Weights of a small GPT-style language model, trained from scratch on English Wikipedia: attention and MLP in parallel.
MLP neurons of a small language model. Each row is named by its layer, matrix (up: input weights) and neuron, and shows model dimensions 0-191. Each number is 500 + 50 x the weight over its row's rms, rounded and kept within 0 to 999. Numbers have three digits each.
Before each neuron's rows, "fires after" lists the tokens most often just before its 100 highest values on Wikipedia text that the model never trained on.

fires after: " ", " Vol"
L9.up306:514446494554490442531493567539504522506441457490577585495488557504525587500483514482557509495481483487625462473448579469434435509481580506462515510457571540455434495492547453458494634487402602518480487469447447550536388590512457508540488391520492446497504411513506487550481550445526439533530455451441482477541466476473444552477475524546467439481479367525499472488544463432481516501421448508522423436535469493534575478423530588536460586507550544621544489506394523573538428432478527578617504533440513491434512430552504498558529577480390413539468490463462471542599546483503502547

fires after: "\n", "|---|", " Gold", "---|---|---|---|", " Bronze", "|"
L2.up766:469418546577466534505517526494466588477560545530504484529473498609503533469540476563476499492466412523415448477484501440532530517554433452608476498580504426420578603509512571471552534510453521557546480506622481433435497509409459518506493497463470456548641565405447580518512449541468491380475587486442444520481443568465447566419502506433542542512564497596488496577471474490563462482586445464516541453456588511465429552504534576514502482451540496497519420458476495494500473502569580504540474574485510578502403549530515502523490584432474519536491491408413468478449407569485466502

fires after: " "
L9.up51:502493475560394531561521468493520456547458601476560532434447471504404550505490497422458537516492449444547516448552524433522572423603497519495507476548460514580482463458452447426529533483402553486534491525488487423487532370571425466553542505447615474489447589501488555540396510526626446372423417541554523475475532516458483557551482538513527509542511484495512559517443520521482515478470536480477503534533567489555550574514606550534485430556453472545544484522527472558450492480493351492463469527448529426465418533347463519444540457523479521537573511468535497538566459537509465422

fires after: " ", "{", " the"
L4.up294:460542460577445518494490486507527594544511525398460476463506443492488485470481472585444521478572537521465482493562493487495529461404541527486530564488551551504584453645486504461483561449472433461541559455546496555506503481521381481550528546556448562561522481462538625551529534491474597567458537519492501514544432450595493470496544360471594502460488463373379450538542516482464531438521563503543558489558551438524418479565576537494495464518459467561471567533495568460492564431414568511468419490423531583487523438515507476485496581463466406419540500487475444495494497394486563470

fires after: "9", "8"
L5.up641:533529446356595525526546520568529493463514556508473566530474516422521542464532539508505536589524476468496543539473497510456467454585497467547375421493541505510543495528439373418447494468573601509495597479583469580479439463537534547542441459451505475498506525542539439505378539500483555581468569526448459433529529511471587519598463455609422472425458541534537478451594504481517545549435488422482492464567607586499526559478517464483401520485486445556486433528530513523419504414520513457516462580498456506525503397609526492539483496444500468530486403447537479468514455462469506520

fires after: " ", "th", " Al", " post", "year", "al"
L4.up479:485541517486510512474426471462522414582534390530478547531502526564485481388492465507469479492448427533502540458447518549475457435502470412495477510580507428520513456509456483488564451575578485535541453499534471631545415441576485516446513493542588440610447447564489459593511463518523501479579507449531516492450584524538475452548483523546460505428546534496462557505561533435565452574398502450556552531504466515487543494529615507536464521450454487563552472478482352486520455503548488569537505523469395460487625444554483418544476468392546538401521458510428522603468524485507568560

fires after: " ", " ("
L2.up468:519499541480421474487454514531512563491480581517352537493495603563458535527494524588539513557544554476459404533544543539436428501548429490486528458533405523517488413516567518521511566643503479451467459463565517411507548497486495473487438517513465606477476510462476562486549512415451450526453408466515525546525366559505441502509521461481514469472554461542436537570484505517414559519466441413542593520461457465526437494472534448536453519476557465453519539554472533484641519500543576507449546517488501563422436443469449621457402490463445581552423565514470463580533528537452517489

fires after: "1", "8", "3", "4"
L4.up469:497465559517478525559585524517435529462514545545458582502509554500496483434536477522495518478480501493474437469403443420588499519508441557600455476450594510477452462467572528469445475532629523568486535476477532440580489532548477546440571554462444476492557540423601470505566458567526457538527445417469539426509497551566556483498603422437515565397509462514542571572495503565471487492585389415513496552535559420561435518506490537555424491486529455507568502430386452493494518404521553471541467484539442559581508457470511543460393492534525471496398591518476448519464429443464497494

fires after: "9", "0", " ", "°"
L4.up23:515555501538458543515534564375523602500563450578548479472449541594502500574563529543465617520557613472484484470498483463460499448491454441476534446507517549465367453484493571463501438466505505401427445506481491436475531427480507491494558480573540537445468465523501492533483407461502483674548516541483537495590536538533401453518481487496472449407492503449498502479443433438494486469544557469449545504557521383370459546532474487591497536530570426417555480588467516567517437529540493449520475482546444470502516437429530556483574544475428470554504504469576565536556479507522566473

fires after: "\n", "{"
L4.up413:415561485512587579592407547563529557533444430498448498516491535495470435484480529508545500519495555410520485544466538496505493557527571513553522550517510548464408385430512465494457544412586573462549373537419551511442474444472478469490514501436535447540605523527550471465446505522483442525470416518516447408562477534527493507486513518552484435512503483533460558623501490426511576496576550420511601447383441445558437444496468458519514566515507469463405580510527492581503507477577531444539439456475437552464584483513522533502538529614434450560507457566481512444407477455498516474

fires after: "ed", " Succeed", " E", "E", " Ne", " Preced"
L2.up552:550526437457516593467543525431548439504591448650619464435428495502512418472450536455482561472550422588449508511533428496415448472547527487495492441539468532502529482531539541528383530455481482492474451466446556456568528477501566518519511420498537493596503447491494559551477486468657435478476493510472504484487428525556478423518560400508506503464569534451480482503497460507399445510554529578449563528563632523482448520595521550446511478533475439511524532450514410506555507539484558497457397553457503591490557428477463442429505513423458462475586549489542574445538460542487508538

fires after: " ", " re", " a", " the"
L4.up317:520494540454513521440456491540576501554551461439432544398474558479475478547548400584459485557475581403474539461453591558598438434592447465559449502518479495522563570437492514563508530559562478478586498545447515497500454486427538522427518561377507523519483572492503519496590605489514522454581501428527506486530542593488443470519506506417441442519456610535431488471481502484482569492518495545476551473561433496612530514498493436480412510549519441535525558547549504452490490489530411543409456535542474491424474520435501552378504446409436577511449528505455456415482443478440452539

fires after: " in", ",", " In", "In"
L9.up62:454521449536577501412507580644496496560548519491519467487517502484520512525466521542503482544484553487486457479534384445465505538544452443439554569490526464547550489420426442461536474489556454481477468539509600558564532543501430497455592463497514532517522472557532540484557410427410434521474430532457522519486527479501493457547499460609535635425491417549562456615438474511555535592500390491683502553389509494499522549543570542463426448412496529421498462522391528498486487519469541533466469459516506499563493543512525442516436467425509559456493487465437487480551486546563463482

fires after: "s", "0", " U", "S", " Species", " Los"
L4.up604:496467519554519519453534459551444529439488481564482504598513537492511514503429539515504532461618468510450502393471567484466507465435551558482530580534466601417580498552505599464502538544363553488505612549458399500452460515410463509481472497485430443593513598449469517470529478568443463457438571547496474522510477513571609482460511547492537523534429503517460446496529554490502388481555469427530523436457549475499409495499585473508539550448380508400602546469540462547489560447427536538419462547433505488568506528510513493535560499564513496565500500458409445475474390470523540469

fires after: "0"
L5.up643:481446491610558474532468578591546496494561460492562480459460520606460490541507596519468541582476472457552501399548634463434501459531524482531568510510454544509571504463497559454517479517472453522419474439509530553442459421501476475473535574516482609514499482530488510405504435438500536444464481480460540532547581537478476495462461457567402504447530449405516392453553535459505441466489513433494510599512489529539507542524570494501474486487534547461413440467515544423415450418541460458523588426505537425470583511546454518546519514541434516541474561423569518497407495318502495462

fires after: "4", "7", "6", "8", "3", "5"
L5.up395:509495526509523455452535490534505523578518564554578481513451556488497474542552449445550495614483549557491541510489522444578586494446440501491516421539469505531445462627633464581521450482565493541522516458489537511398473487533514594544574618563413417478474448596447499489508489503513499501485514457524490563452428449528413441526546484570370472471440498556497407454490410392548604505483432558567484466456513505504538437532533533513452569545548404550493595508457431431485419552450471512557476547502502526510537507460446441425554544523455458485428399526502493527479527518539474460

fires after: " ", " species", " In", " f"
L2.up692:591545462556468504393494512460478516528473466460441598478581517507473513491454522523489502525430519477398434443459535578500501614506469492505493565589460413474554524465541423531487582519515426491537497518467578473421559525460547495456512633497557511472533492534446521447488468533502626523466520491458446478515445482489469524522434473430578557448540504459504533520576520475328556507529550446499488508480555369442516550518513427506458391454582544504568480509573502430550488505558522533492434453562571538552576531421508534416532459488503461505574506478433573551521432382540504527

fires after: "\n", " A", " L", " M"
L4.up441:485394472529505533473436534511554487512498427475427495563536521479349482486543527447466522462521521530555583535565522467437462508561461489494536527434428530433451548542495441507354545396502529462503563605556567554438459430504452597540528479515445505577611573493518475539478471395542488500533475645450549550451474356500449463411448606596516500577485456529555552522514513518482439568453504540564494437536498565488439480524505501483566516504524512518487454494495545562555505450504511491515515527426344522571514451545469456465464523508476545495536483558539509501494522538500431536

fires after: "{", "/", " http", " Pra", " U"
L4.up327:472550480560540455486450445567439522447493576512516385517447451553549504566445518401545506438505445481567513433588503433519499467488561516503539611432460524476550510561461567545439549462601455551555489430555511507488507416500556526601490576510393617492514629463494618582554451560538488532463513487533482560467426477530554415507511507511474566514464569476503568498489438522477484473523552418510515370523416470505493446528558455499490508476466431464466502603592451472505479553523479508471485522538494396596559438475457426417461533480497558473503499440484544524470488540424475497

fires after: ",", "4", "ed", "3", "-", "8"
L4.up185:501519386502565593376593429439562615515495557507443557445475515505474550545557523447495470448582480507391485544420452418500503457536443509482438463480528549475489498526536476484472449498507533533399444523491392429444562489548458442470530525482436515501488592515492478458587602439541466405506541532560500574585446556531472514509453454440532453474504548360456450456525526543572523502530506578518429491478578501511508472532415507535532547456471513489469513537537565590544460557415526502490432496513467482484494520546483451455509505489523522451540526430540559458478409408564632550

fires after: " |", "|", " No", "s", "-"
L9.up724:459509507509495477496555471452551558431483629599492427488535489446491481551442488530552437372582583468553484439571489506450415418538543593504528552498524520529520474500495426490591511454525459394474461620516539512482458454539457535494548561590488555444582449542490496530380508399512481527475418542472497515443497487481472502418519450589424462537463502495574449455505565502485463492543485484510480526466488527575443484529548612470511450517486482488471498524446495477451619453527510464597483441555492532458567474615499417571506423463511473518511449590612520448441433567494538490

fires after: " ", "w", " To", " to"
L4.up696:536535537476523461429474475462606406491501467441463585447569503522514541504528517437403470529528519554577407507582460483428581487501439506443503574451452429510438546529484391418524495501480468477576360502524562466479541467541557567448506471520523599524572502414488435374525555437493507409551432599566614514535427513557414487445518547458479430485542456486521467468487590499517517486457485522482448563593518482491536472549594566508455521567581463451443445570473579479475543516527491462581483515471463471485461550507482537499555535501495582586510560507469474458543449504438454485

fires after: "\n", "|---|", "---|---|---|---|", "|"
L2.up485:552508434483536439548511519493516521501567567506488469496492499523478450519487487568563495480414532491508387563462503405449589532514483488528439469538447484481464522471532538425475494544477427496549492635522502469486600492485555491607561598464436552571555596585497503514494403418585529560518559493441437509471561457527511572532504462508481473455450565526480425592517535454457497438459514537492479451434456612457460519464438486467534498567491582491457407491448516416479544495592522461570464511491575422550527558496413492409412552565524544459484559451532569532468413567562417559

fires after: " U", "ed", "S", "6", "0", " No"
L2.up68:620552427418478527439452440516440496518488403511517536441467451556498535507411557453600518408435472509489486498494487394450530519436551543463521468339446445496478589452562548450438488500568591461541493522601573477465503518448455471456614464473468514499591543552458478546524486511558485507507558515491531525565488577479484343517514411524524482480483455453395520507469565520507502538582473491599482460517514519489448517505525463550584461580541497492483578567472506492570579531468531555551485554425489460494510481448540486492443415419438445479523557474556461468444501570472556477

fires after: " (", " No", "^{", " Pra", "Ba", " Me"
L5.up142:419455447577501578533503548461537563524531440440444523534442489525492511449468523493513442512497469436450600578503589374525501425480577494489509390510425571513489518534495534477461474518484532477421545437517481531546610481518532514465560513463502470491496470510555563563522418459639534497470448524556509458575426503551506430535442597581526457471552473429572509503485480453513463491480415451421515438510462423548529434397583561562511457472536469595532464547522499505589579557603539508577451501441430469478463527456455594542462543427462556464492541432497417497422535533524485495

fires after: "2", "0", " pro", " Genus", " name", "ci"
L5.up571:461457494490505581449557473533483502508490488613514544490500568538420505484514540543464529538494564472418426500514501499505478511578533453485554531517600495523536487454445524491597482412499504515557413602462497573540559470497529438508503484485534552503517488504448546465480420437469532569552475456440592377554499517492403548374399550554421533488534458522549393538479483467503557454445507471457569450477527434515574440441459408591476456489589525470582442472586572570488571482555567506510477512552538464570592435371507478505458561522503475437527466394487525483574469483491443525

fires after: " |", ".", "-", " (", ":", " \""
L8.up172:415604465455546537479566511530493534538437378605545569454460501546462520455523472476410528384497535551504544459498486570487543476531495485453392515527602524483467562479540471533447529467520404436460463493478524463530446458453472476459522557488488448526519520555540467599395530537462421515481569507424534524497444477576445544453481457477472454506518486538415443510525531455505557471409493501487549462451514493422459518423474563541488571406541563554558479570438484551515503675459497471456505513487528545475467485464429514413498434578435635556565543594545540473498461545518499553

fires after: " such", " (", " known", "R", "ter", " Mon"
L2.up37:543557477427522485379549553551456419495493618537479637493459535493417582496469507570423495488525478539537497539524492463514425519532526453525529518508469495490596507471523457554516587515495489497453526466553533582516523587542418428574516535456487484558613492502498504467527530478532529530405477467452420507508343474565383461480540500587476537474574467431505485523533488469542587512410491467526590507438527429557496549472513470528501474377506467490398566517545543458531444637532558487525520456431469569424487454539409536520457486522531575556414523536475506489483517451529459480

fires after: " ", " (", "-"
L2.up53:463505605480518520531526526558471520543536541414456452447518504473502507404436480593467573542600613429538528399476534533552494505593463516551508494518478573464517595471582413531432510459429424537555525363428503475459567479554501508516484548497467502513552423447523515492450433522554534550434504481587440508528472344414456433528524546534504432484370527492496469478517450539566496533454429519495545530553447512537479485469487462609530490562523535536471487514519505556484538517477561502439438498432507505467601486465401526500583436504522609474474505577529559537507527505455438421

fires after: " ", " ("
L5.up260:525495519659525531536504544600496463554484530629457464537510623583544571475326467579471500557446478503515479456515529480453564445421432450418485471479477503437546530516487550565516558568489494493505551502436537506540427563518493511459507472449481464421580499439426502436525459567571509483439500521566500447580442490552477462432548467474444415510494528411454530489452410593526517517439560582384410503559548589533454569513449498491475462435567508568533473592458426473509484508550500458476494496471498441534467553477507540436479546441455518463473532480420512451493494496478540484

fires after: " in", " In", "in", " pre"
L5.up442:546477468525490578504515502411594540400546489476541515471610491462478497486481459583478507494478539496496420513438512535455569493487542509494448423503494617589548522457437443482498496525543550568439400518510480473581486576519614551523511521564523457495557566548487439583488564468559486538557373493542552498560539494434408512555575388518494467533488389595488576551502501425518444487512544528574506548437497550567607537529471361445477487421435446485530479515490434487504524412460508394514487421483531479503537411496482554433459469523438454536480527433444506473541509471501492540

fires after: "ed", " as", " Preced", " Pa", " Re", " As"
L2.up439:550463472509502471488512474433467525514435589549508462442551532552518445434597577479458473415460491499483579515514400497469473537522436493508509567425445484531500552509544578475381600561484610508495444548552453503490470451452576635495519543513598578493533512516536578504587523569497391460544424514484581529501511429535481503484559477493444600459534456507480418530474550473535438514404490515541529509411486517505494546511540417464498497502518397441564507446532509496511497537505509469482413489499534654545482498487506493438559467468585494485589457414539605538409528525501552418

fires after: " ", "1", " the"
L9.up106:566490496547541426532451454482529576490475511442465492558522521487513432529449468457463491512510513424495498537515501492486385580534517524462412425572525430460505456499412397503506597598490518421479514576358451558530557423522475553532478554510523441540513442506512491622399432523591556586506562503484399450449512421448539456491570470510526499558581436542493479482452528546437566545526551371452402480472464500431576496442568492468494483520586530494521481476595507508528534534457596524499572455448456528507503458520431489611516469492513475446482523585513494513497486613504470531